MLP neurons of a small language model. Each row is named by its layer, matrix (gate and up: input weights) and neuron, and shows model dimensions 16-79. Each number is 50 + 10 x the weight over its row's rms, rounded and kept within 0 to 99. A neuron's up and down rows have the sign that makes its largest values positive.
Before each neuron's rows is what it responds to, as a language model described it from the Wikipedia text at the highest values.

Responds to: First word of field labels in dash-bulleted infoboxes before a colon (Country, Area code, MetaCyc), more weakly word pieces in section headings and table headers (Geography, Climate, Destinations).
L7.gate401:58 52 48 46 52 48 48 48 43 40 51 62 65 45 37 58 59 66 61 59 55 39 48 63 59 44 49 53 42 54 53 29 26 44 58 40 52 41 58 45 22 53 48 56 51 39 55 47 58 65 49 45 66 59 59 54 37 38 73 36 43 27 51 42
L7.up401:65 64 45 51 67 68 36 53 54 44 60 44 54 69 48 57 55 75 49 45 57 43 31 42 42 64 47 54 65 70 51 50 37 45 55 46 67 45 41 50 69 34 35 48 69 42 54 43 46 60 66 39 22 63 51 53 37 45 53 53 49 53 57 45

Responds to: Tokens just before a year or time period, such as the period in c. 1914, opening parentheses before years, and in, during, until.
L12.gate262:52 67 55 48 62 45 42 51 35 54 42 52 65 44 49 39 54 65 49 53 55 47 60 42 46 29 52 38 37 63 50 60 33 38 26 58 51 44 54 62 53 69 54 60 35 61 32 55 42 62 43 47 53 51 23 50 47 64 45 39 38 66 49 48
L12.up262:33 59 49 57 60 43 32 50 64 38 38 38 70 65 60 42 51 59 47 52 52 59 42 73 38 48 47 47 52 62 60 52 39 52 49 41 44 54 62 53 51 38 53 39 55 61 41 70 55 34 45 35 52 53 43 48 40 56 54 66 41 59 30 48

Responds to: Middle or final word-piece fragments that continue a word split into pieces, often names or terms in tables, e.g. Prin-ci-pality, sal-ons, Se-vi-lla.
L9.gate0:53 43 41 67 37 38 44 39 38 55 57 60 45 66 55 62 62 46 68 47 45 58 59 56 52 55 46 52 50 50 39 48 28 46 67 57 66 62 46 34 42 34 49 39 36 46 43 57 51 57 47 29 51 48 49 47 58 49 51 61 59 49 46 35
L9.up0:50 48 36 57 66 44 39 57 33 47 35 52 41 33 35 58 72 55 55 59 45 40 53 30 57 54 45 49 56 51 68 56 47 43 57 51 42 41 39 48 29 42 56 50 47 55 52 44 56 42 41 60 64 44 39 41 36 63 43 50 47 40 27 37

Responds to: Final word of fixed prepositional or temporal connectives that open a clause, e.g. due to, such as, later in, as well as.
L7.gate398:39 37 56 38 57 49 50 47 43 40 47 57 59 46 61 61 53 45 37 54 58 39 58 59 53 46 52 35 25 66 46 43 53 80 50 40 42 45 52 61 58 52 56 66 51 59 57 73 60 50 46 51 35 63 32 54 65 52 63 34 53 46 30 49
L7.up398:66 52 40 53 44 36 47 42 49 52 61 60 52 49 49 21 41 55 38 46 40 51 47 38 49 60 36 49 55 49 38 47 56 54 40 54 50 55 46 37 32 69 39 45 43 45 58 78 54 55 43 71 48 71 62 45 41 43 57 39 75 63 45 54

Responds to: The = signs that open or close wiki section headings like ==Club career== or ==Geography==, plus colons and field names in infobox lists (Website:, DST:).
L12.gate421:55 69 41 53 36 56 63 53 33 39 55 40 74 41 58 56 52 49 32 63 48 59 39 55 44 58 51 68 57 57 36 51 31 46 51 37 49 57 50 35 40 53 36 47 59 49 43 48 49 31 47 38 61 33 48 63 62 45 46 36 64 63 71 50
L12.up421:68 47 61 53 52 55 64 49 46 53 40 38 69 65 54 54 65 53 33 51 41 56 47 58 50 54 41 72 47 46 35 41 54 65 81 47 25 40 42 38 51 54 36 38 38 50 36 33 37 50 40 49 31 58 59 29 44 48 61 44 25 50 60 38

Responds to: The word "of" right after "one" in "one of the …" phrases, e.g., one of the most prominent; also weaker "of" after No., account, best.
L7.gate200:60 68 36 59 56 54 58 63 37 59 54 67 35 45 35 50 32 45 50 60 66 58 55 37 54 55 44 66 65 47 40 52 67 54 56 51 52 48 42 34 47 37 47 51 35 45 57 49 48 41 56 56 45 54 43 40 65 26 46 58 63 64 42 44
L7.up200:38 36 44 51 44 38 48 49 36 50 46 53 14 53 48 59 57 58 57 64 50 44 45 44 55 65 50 60 42 43 39 60 44 71 49 58 46 37 37 60 48 56 36 56 42 40 55 57 47 48 44 57 37 61 38 34 49 42 57 32 72 53 37 51

Responds to: The first = of the closing == or === marks after a Wikipedia section heading's title, as in "== Career ==" or "=== 2021 season ===".
L7.gate295:53 38 59 50 37 51 50 52 69 48 62 60 61 44 45 53 60 57 57 68 63 50 38 40 37 50 56 49 58 49 59 37 55 40 57 60 42 42 47 47 44 49 43 49 44 46 58 60 43 36 15 46 50 49 44 41 50 21 62 43 42 64 55 43
L7.up295:43 42 46 40 55 44 55 41 35 62 58 36 52 42 48 54 48 48 46 36 50 70 53 65 25 50 41 49 56 52 57 39 76 49 38 50 39 58 47 51 49 55 40 68 49 57 45 37 66 42 43 48 50 51 49 41 57 62 42 52 74 51 55 58

Responds to: Mainly "of" right after "one" (one of five, one of the first); weaker on "is" in article lead sentences, table-row line breaks and mid-word pieces.
L12.gate235:44 49 44 43 42 44 43 48 58 48 48 64 67 43 53 57 52 39 45 51 65 31 37 43 51 45 50 58 53 61 53 43 45 63 53 43 57 48 39 45 43 50 49 52 51 48 35 40 42 59 42 42 33 51 42 35 41 41 36 40 69 49 55 50
L12.up235:47 56 45 59 37 53 56 41 29 49 65 51 63 44 58 31 59 54 51 59 50 54 61 66 37 54 57 43 60 48 58 49 64 54 44 57 60 41 43 37 58 52 52 34 49 59 50 43 42 38 40 54 55 65 54 53 46 37 59 64 54 52 55 47

Responds to: List-bullet dashes under headings like Works or Bibliography, infobox colons, and words like as, called, named that introduce a name or value.
L9.gate37:45 44 42 63 49 47 47 44 36 51 31 52 61 56 64 34 55 60 32 43 53 63 52 50 58 38 62 68 48 57 37 48 44 51 43 62 62 38 46 45 41 48 32 46 40 49 55 59 44 43 34 64 47 49 49 33 61 49 35 49 64 43 45 58
L9.up37:58 50 65 56 49 74 59 46 52 63 62 44 33 38 50 51 30 52 51 52 44 49 53 41 66 66 65 50 47 48 47 36 48 49 56 47 10 50 42 54 43 37 51 49 31 62 48 53 37 64 36 50 55 52 59 55 31 30 50 48 53 48 55 58

Responds to: Middle or final pieces of split words, chiefly "o" completing "who" in parenthetical clauses, plus first-name pieces (Th-oma-s, Jenn-ife-r, Be-n-jamin) and stray words like I, one, most.
L7.gate219:33 54 46 63 56 59 40 80 51 56 58 54 51 44 44 49 53 37 47 58 65 42 60 55 66 45 59 32 48 56 31 54 52 60 59 46 35 67 50 53 53 41 31 55 55 55 55 49 57 40 44 61 45 61 47 41 69 58 56 60 58 42 56 65
L7.up219:40 46 49 59 53 55 50 62 49 34 62 30 63 41 52 64 57 31 46 53 40 43 69 69 52 33 47 55 49 45 38 51 56 70 62 57 40 40 48 46 61 50 36 47 62 33 38 47 52 46 49 37 52 67 37 56 57 56 56 64 57 46 43 52

Responds to: Apostrophe tokens (' or ’) inside words, strongest in contractions after pronouns (you're, they'll, I've) and also possessives (Women's, men's).
L9.gate231:64 42 34 47 65 49 28 52 60 37 57 45 57 50 53 55 51 43 58 46 68 32 37 48 54 36 52 36 57 49 40 54 52 51 52 47 53 55 37 48 61 60 48 42 52 51 54 48 63 66 44 37 37 61 46 53 59 59 57 53 47 31 51 29
L9.up231:28 51 49 43 53 33 57 45 58 42 35 50 61 45 46 68 56 53 52 49 43 53 47 57 55 45 62 59 59 54 46 47 55 48 58 40 62 43 54 60 57 35 39 50 53 61 56 44 67 63 42 47 50 58 43 70 70 70 54 54 47 51 26 65

Responds to: Closing equals signs ending wiki section headings (== Reception ==, === Television ===), plus closing brackets or pipes after years and dates, as in (1984).
L9.gate282:68 56 55 37 71 37 70 44 52 58 46 43 40 58 65 67 56 51 37 51 40 57 50 53 52 46 54 61 64 62 41 54 50 50 39 59 54 54 44 55 41 61 58 51 59 45 38 51 63 25 31 57 38 53 62 40 49 48 36 58 56 50 62 61
L9.up282:70 35 46 50 53 44 64 57 66 40 37 42 52 56 43 61 57 53 56 64 34 32 32 49 56 53 35 57 54 51 59 48 56 53 61 69 45 32 53 44 54 39 74 59 48 45 44 53 62 58 36 43 55 49 45 50 49 64 35 37 48 35 44 56

Responds to: Mid-word pieces of split names and words (Dem-ps-ter, Cle-ms-on, Pe-ps-i), often in lists or tables, plus the dash after |---| in table rules.
L9.gate14:56 49 70 56 48 61 53 43 61 53 37 39 53 51 67 69 39 42 48 48 53 43 40 52 49 51 41 58 55 52 60 45 55 56 59 48 53 54 55 47 56 60 56 44 53 45 37 37 32 53 35 31 65 71 50 49 36 67 53 58 46 53 66 37
L9.up14:62 63 72 48 50 65 54 56 57 43 57 52 43 50 62 53 45 38 55 53 53 41 56 71 47 47 62 43 61 55 61 57 47 71 44 65 53 47 48 44 59 60 37 37 66 33 68 30 43 48 61 55 36 58 36 33 38 74 57 50 29 39 40 52

Responds to: Middle fragments inside multi-piece words, especially "oca" in relocate/relocation, also "eed" in exceeding and "ura" in configuration; sometimes "up" in "up to" or "shows up", and possessive apostrophes.
L9.gate144:60 65 43 29 41 41 59 76 33 55 38 66 48 38 42 52 46 29 71 44 44 43 42 71 61 52 36 49 47 46 61 46 63 52 60 50 47 42 48 52 42 43 65 36 50 36 58 35 62 69 52 43 66 62 36 48 69 39 42 53 53 42 46 35
L9.up144:37 42 44 56 61 49 53 44 39 58 33 27 59 44 52 54 56 29 43 56 37 51 73 60 65 55 43 33 62 46 39 46 55 52 69 38 56 48 49 53 23 49 44 56 52 43 60 61 58 52 56 53 44 53 58 50 46 56 39 34 43 62 47 47

Responds to: The first = of a == Section heading == marker at the start of a new paragraph, as in ==History==, ==Awards==. It fires more weakly on sentence-final periods ending a paragraph or passage.
L7.gate361:44 61 33 63 55 43 43 58 56 41 58 44 68 60 45 48 57 43 65 56 54 51 63 49 53 66 49 64 68 50 57 54 58 40 43 57 50 60 43 67 55 33 52 41 49 49 56 59 56 44 31 47 27 58 50 62 55 46 54 65 52 47 69 46
L7.up361:40 64 46 60 52 58 42 45 48 52 55 42 56 68 54 46 49 43 59 51 54 49 58 51 52 60 39 63 66 65 65 46 59 52 50 52 54 44 42 67 55 48 44 31 57 56 63 54 65 37 32 54 41 59 40 48 60 54 53 52 47 62 54 51

Responds to: Word-internal fragments right after a word's first piece, and hyphens in compounds, e.g. spe-ar, sim-ult-aneous, Sy-mp-hony, non-fic-tion.
L7.gate75:47 49 47 49 57 51 52 47 56 50 60 58 35 59 43 47 46 48 59 67 45 48 34 63 53 46 52 42 42 65 33 39 45 53 60 43 51 50 50 50 40 42 47 43 59 58 37 48 57 52 46 63 54 59 34 36 71 37 58 45 65 39 70 33
L7.up75:40 60 61 59 49 51 57 51 42 66 41 39 47 45 61 40 66 57 73 65 61 48 65 48 72 48 51 42 58 39 49 36 42 53 57 50 64 61 58 30 42 56 38 55 45 46 54 36 42 36 52 58 60 62 45 54 51 46 42 49 56 51 42 53

Responds to: Words right after was, is, were, or be, mostly adverbs such as still, never, also, now, often, no longer, plus some participles (offered) and word endings.
L9.gate48:63 47 64 46 47 48 48 51 51 60 62 56 47 42 59 57 55 59 51 60 49 66 50 48 42 69 57 36 41 44 60 51 57 58 47 43 50 46 67 46 43 63 44 44 43 38 65 43 43 62 43 62 59 34 52 50 36 45 64 61 57 57 32 55
L9.up48:49 41 63 64 33 34 62 70 46 59 41 45 35 46 63 41 31 28 32 70 53 54 49 51 36 58 57 50 54 49 51 65 60 55 51 58 50 58 38 77 57 24 69 42 41 35 58 44 48 28 52 52 56 19 55 51 71 64 53 58 60 56 43 55

Responds to: Prepositions right after a noun phrase, especially "of" after a critic's name or a quantity word (Owen Gleiberman of, many of), plus "in" and "According to".
L9.gate73:46 41 43 69 54 40 47 62 56 51 51 38 53 39 44 20 48 76 56 41 53 50 36 30 68 55 51 50 63 39 64 65 36 44 43 70 67 52 57 57 67 34 24 42 49 56 56 47 56 54 44 52 57 50 47 48 31 68 51 58 55 50 52 51
L9.up73:45 36 48 50 57 47 35 55 51 47 48 61 41 41 49 48 54 54 51 34 45 40 49 39 57 43 53 63 58 32 38 50 45 50 30 70 71 56 57 41 36 65 50 42 54 59 47 46 52 42 39 67 45 49 49 47 55 62 53 37 73 59 44 42

Responds to: Field names at the start of Wikipedia infobox lines after a dash, such as Length, Died, Country, Area code; weaker on mid-word pieces and coordinate degree signs.
L9.gate163:43 25 55 40 39 54 36 53 56 65 53 64 47 51 52 48 49 48 43 43 51 58 60 27 65 40 51 45 55 55 41 51 40 51 67 60 50 62 56 51 52 47 52 34 27 75 51 46 64 37 44 50 67 69 57 65 55 51 52 44 54 38 55 60
L9.up163:49 42 43 58 34 42 48 46 43 40 45 68 50 48 40 61 59 56 35 43 56 41 50 47 65 58 37 61 59 64 61 33 64 50 66 62 30 64 47 43 51 44 56 54 37 48 60 60 60 48 45 62 39 38 67 52 35 54 59 56 48 37 65 66

Responds to: Tokens inside a field label or row header in infoboxes and wiki tables, just before the value, such as GNIS feature ID, Dialling codes, or a country name before its pipe.
L12.gate141:39 50 72 49 51 58 64 52 48 27 49 53 61 36 58 58 59 58 66 61 38 27 48 61 55 50 60 71 58 46 39 47 44 44 43 43 58 57 60 39 60 50 60 48 42 54 63 36 45 39 51 37 56 40 52 50 42 45 48 47 52 53 52 40
L12.up141:54 44 45 44 55 59 49 49 53 61 55 61 64 48 48 57 44 56 49 41 67 47 60 55 44 57 43 45 61 58 50 46 46 57 40 49 39 51 42 56 54 59 52 49 62 41 35 44 52 33 42 50 49 76 39 40 56 65 40 53 73 41 71 63

Responds to: Colons, semicolons, commas, "is/was" and "including" that end a setup and introduce the list or details that follow, e.g. "three ways:", "main tasks:", "Formats:".
L7.gate187:36 53 55 51 61 51 43 44 55 44 45 59 41 57 45 50 47 48 34 69 51 65 35 60 71 51 59 43 62 63 59 24 48 67 61 50 45 73 44 38 39 41 65 58 42 52 44 45 34 45 60 52 49 45 52 30 57 56 38 45 63 47 51 55
L7.up187:47 46 64 48 63 46 57 44 58 34 47 50 49 59 57 57 47 53 51 63 45 69 59 44 69 63 46 58 71 63 53 28 46 68 51 59 52 33 39 38 25 55 46 56 60 40 38 53 38 49 64 46 68 44 50 49 63 41 36 25 40 67 50 53

Responds to: Fires mostly on the apostrophe of a possessive 's after a noun or name (film's, track's, MIT's, That's), plus weaker mid-word pieces (disc-ret-ion, disast-rou-s).
L7.gate35:64 53 48 48 53 58 58 31 35 70 53 49 55 57 63 47 59 57 60 49 53 51 34 58 62 49 48 55 69 52 51 49 57 53 59 43 55 71 52 62 33 45 47 42 36 53 48 64 65 48 31 41 63 63 48 45 55 53 37 51 47 47 31 46
L7.up35:52 57 53 54 46 57 32 41 50 53 53 48 68 47 57 55 60 48 60 51 49 48 63 47 53 54 67 55 50 40 21 50 56 52 47 36 54 51 64 49 51 55 43 47 53 44 50 44 66 60 50 55 61 66 67 66 38 40 54 50 35 30 26 47

Responds to: Adverb or modifier right after was/is/were/can, before the main participle or adjective, e.g. "was later", "were both", "can be".
L7.gate256:54 52 62 37 28 67 46 48 42 37 51 48 49 44 56 51 57 55 47 62 58 36 52 56 70 51 49 39 68 57 63 60 36 56 69 56 66 54 55 52 48 46 43 31 71 43 63 49 56 37 50 56 50 54 50 59 63 56 61 66 57 41 38 46
L7.up256:39 53 87 53 47 41 63 52 39 59 58 55 42 53 47 59 41 57 54 40 36 54 47 45 52 35 53 36 69 49 58 55 78 51 62 55 54 46 62 39 53 41 47 54 34 59 65 50 65 63 52 53 45 41 55 40 61 54 47 57 61 58 58 54

Responds to: Mid-sentence words that open a following clause: verb or adjective endings before that (sure, aware, learns, thought) and post-comma conjunctions (and, but, however).
L9.gate309:51 54 47 60 59 47 48 66 40 49 77 56 56 52 46 36 40 49 48 53 53 61 47 46 60 43 55 59 61 41 56 57 72 76 65 52 42 56 79 39 61 47 48 44 41 33 52 60 66 42 51 49 58 49 60 52 46 46 50 51 46 48 45 57
L9.up309:51 57 51 45 64 64 51 64 61 49 69 27 51 37 41 50 47 59 47 49 32 55 44 53 45 53 55 37 74 42 29 56 60 55 45 67 35 48 70 39 48 60 70 59 66 37 55 31 58 61 39 48 33 51 52 48 57 57 67 47 46 60 35 69

Responds to: The apostrophe of possessive 's right after a noun or name, as in film's, city's, Drake's; sometimes it's contractions or mid-word pieces.
L12.gate47:59 43 41 47 65 40 41 51 57 42 35 51 51 39 35 56 26 60 54 57 57 71 58 35 54 35 42 59 56 43 44 58 61 61 49 56 39 50 56 54 51 61 50 68 34 52 56 62 49 47 47 43 42 45 55 44 47 41 49 51 38 45 38 51
L12.up47:29 40 61 47 62 54 51 43 58 44 45 50 53 52 54 43 46 49 56 52 53 43 60 49 50 39 36 57 39 55 36 39 51 58 43 59 46 57 64 71 59 64 51 51 33 42 65 56 38 37 31 40 55 55 54 49 40 46 54 41 47 46 39 36

Responds to: Tokens whose next word or piece is strongly expected: word stems before suffixes (consider-able, remain-der, suggest-ion) and prepositions such as between, prior to, by 1977.
L9.gate237:42 55 47 41 61 42 40 31 45 50 57 68 49 30 38 41 62 37 57 43 54 44 45 54 68 51 53 36 68 61 48 48 56 65 55 56 35 44 55 48 50 80 56 52 55 62 50 61 69 61 42 47 35 40 54 53 52 59 56 42 50 50 46 54
L9.up237:38 58 34 51 46 46 51 40 54 60 37 43 56 58 47 57 59 56 54 39 76 43 54 50 54 34 68 29 61 31 49 51 40 42 57 57 39 60 42 59 46 71 80 47 54 56 51 57 47 36 50 58 46 62 42 61 54 83 49 42 58 46 52 63

Responds to: Word pieces inside predictable multi-token names and formats: letters in abbreviations (U.S., D.C.), ordinals (17th century), New/United before York/States, and table-separator dashes.
L12.gate54:43 32 43 52 62 50 54 55 56 52 53 61 56 39 39 45 44 65 38 58 50 50 59 49 58 47 38 43 39 52 62 22 26 52 50 64 40 65 47 49 59 31 46 42 63 48 34 48 55 52 45 47 48 56 44 28 44 51 60 32 68 55 50 55
L12.up54:47 28 44 48 51 63 45 64 59 65 49 40 55 45 51 30 50 67 52 61 42 64 56 53 59 37 37 73 65 49 43 37 41 45 43 46 45 56 54 58 67 51 36 34 49 68 52 57 54 47 54 50 50 43 38 46 53 54 57 72 65 42 56 28

Responds to: Line breaks right after wiki headings and title lines ending in =, such as "== Biography ==" or "= Ben Chenery ="; also some mid-word pieces like "ou" in Doubles and Loup.
L9.gate250:55 42 45 58 41 46 41 38 56 58 40 71 49 62 58 41 50 55 52 66 46 40 47 64 59 64 46 36 57 62 48 34 51 51 44 66 49 52 53 41 45 65 40 51 42 63 61 48 35 51 49 50 28 64 57 58 52 73 58 63 41 56 48 56
L9.up250:55 37 45 47 49 47 47 53 66 44 30 65 33 52 45 32 45 61 52 57 30 66 66 51 50 50 61 52 64 49 56 41 34 49 52 65 38 61 46 63 52 44 70 39 42 26 37 42 57 54 39 55 53 42 49 45 55 48 37 68 52 35 40 61

Responds to: Dashes inside the |---|---| separator row under the header of Markdown tables (awards, filmographies, election results), plus weaker hits on pipes, colons, and mid-word pieces.
L12.gate61:63 63 32 53 47 61 51 33 63 59 50 57 53 41 60 40 55 42 59 66 53 47 60 52 63 45 58 49 49 44 38 50 37 33 55 59 57 55 64 45 59 56 48 44 38 59 55 46 45 49 47 51 64 39 51 33 51 50 40 57 36 49 58 47
L12.up61:57 46 49 62 65 53 46 75 53 55 60 54 53 54 50 47 39 51 53 51 43 50 50 55 68 45 51 51 64 48 51 45 64 58 51 51 45 45 55 50 59 49 34 63 51 49 45 68 52 82 55 44 37 47 37 64 65 33 55 49 37 63 65 44

Responds to: The first = of wiki-style section headings after a blank line (==History==, ==Awards==), plus some paragraph breaks and sentence-final periods.
L12.gate77:49 45 39 48 46 65 53 57 49 57 54 35 50 54 54 43 52 37 46 54 44 36 68 51 59 46 54 57 56 61 56 53 56 60 58 57 48 54 33 64 44 46 40 12 52 56 42 43 48 49 50 50 49 63 53 64 54 50 47 50 62 55 56 35
L12.up77:51 69 55 64 43 61 46 41 40 53 53 42 64 60 46 44 42 47 46 56 54 33 71 42 55 43 47 60 77 51 59 58 61 43 40 47 48 49 44 67 46 46 49 31 58 49 54 53 44 53 34 47 59 63 46 72 50 45 57 43 57 52 59 34

Responds to: Apostrophe or bracket coming right before an "s" ending, as in children's, Women's, Madonna's, Writer(s), medalist(s).
L7.gate227:50 39 40 45 45 59 30 40 61 51 36 47 30 55 59 51 64 53 59 37 45 50 52 25 61 44 61 41 57 47 52 71 64 53 61 49 50 49 54 50 44 32 45 40 39 62 52 46 56 60 54 56 48 46 41 55 43 54 73 49 71 58 49 42
L7.up227:48 39 50 42 55 49 22 57 46 48 52 53 31 66 58 41 25 49 76 60 34 37 54 54 45 38 38 46 61 46 36 59 63 53 55 47 32 56 68 50 55 55 53 51 46 33 50 33 68 61 34 70 50 55 52 47 45 43 49 52 54 42 51 41

Responds to: Forms of be (be, was, is, been) and adverbs like well, widely, sometimes that sit just before an expected past participle, e.g. cannot be tried, was widely praised.
L12.gate58:47 31 46 46 59 40 44 47 57 59 47 38 53 38 44 57 50 64 44 67 54 74 49 40 56 57 53 45 59 41 44 55 55 46 58 62 65 58 65 47 56 49 45 57 29 71 56 34 51 53 60 30 53 29 42 50 53 56 53 49 43 71 57 61
L12.up58:44 47 60 43 49 64 58 38 58 48 32 48 47 70 33 59 68 48 52 58 47 55 43 59 36 41 62 43 43 50 52 53 64 51 44 60 48 45 47 44 50 47 42 46 57 29 50 63 32 80 58 36 41 34 39 58 48 58 76 41 43 50 48 54

Responds to: Word-internal pieces where more of the word must follow: hyphens inside compound names and table dividers, as in Jean-Marie, al-Sharaa, |---|. Also middle syllables of split words such as ca-mo-uflage, j-eo-pardy, Ha-z-uki.
L7.gate395:43 47 55 66 56 38 42 55 56 59 56 62 70 58 61 41 33 29 33 64 56 54 47 38 59 36 52 53 50 47 51 41 52 64 54 57 45 33 37 36 40 63 30 41 58 48 37 50 55 48 56 49 57 69 36 69 47 52 57 51 41 61 41 46
L7.up395:34 42 59 55 56 44 56 61 55 44 67 40 49 50 53 53 64 39 60 38 34 56 52 58 62 61 51 43 50 50 57 61 51 59 60 39 43 46 42 54 48 51 42 61 65 28 39 62 65 65 36 55 52 50 49 41 45 37 46 53 38 65 76 58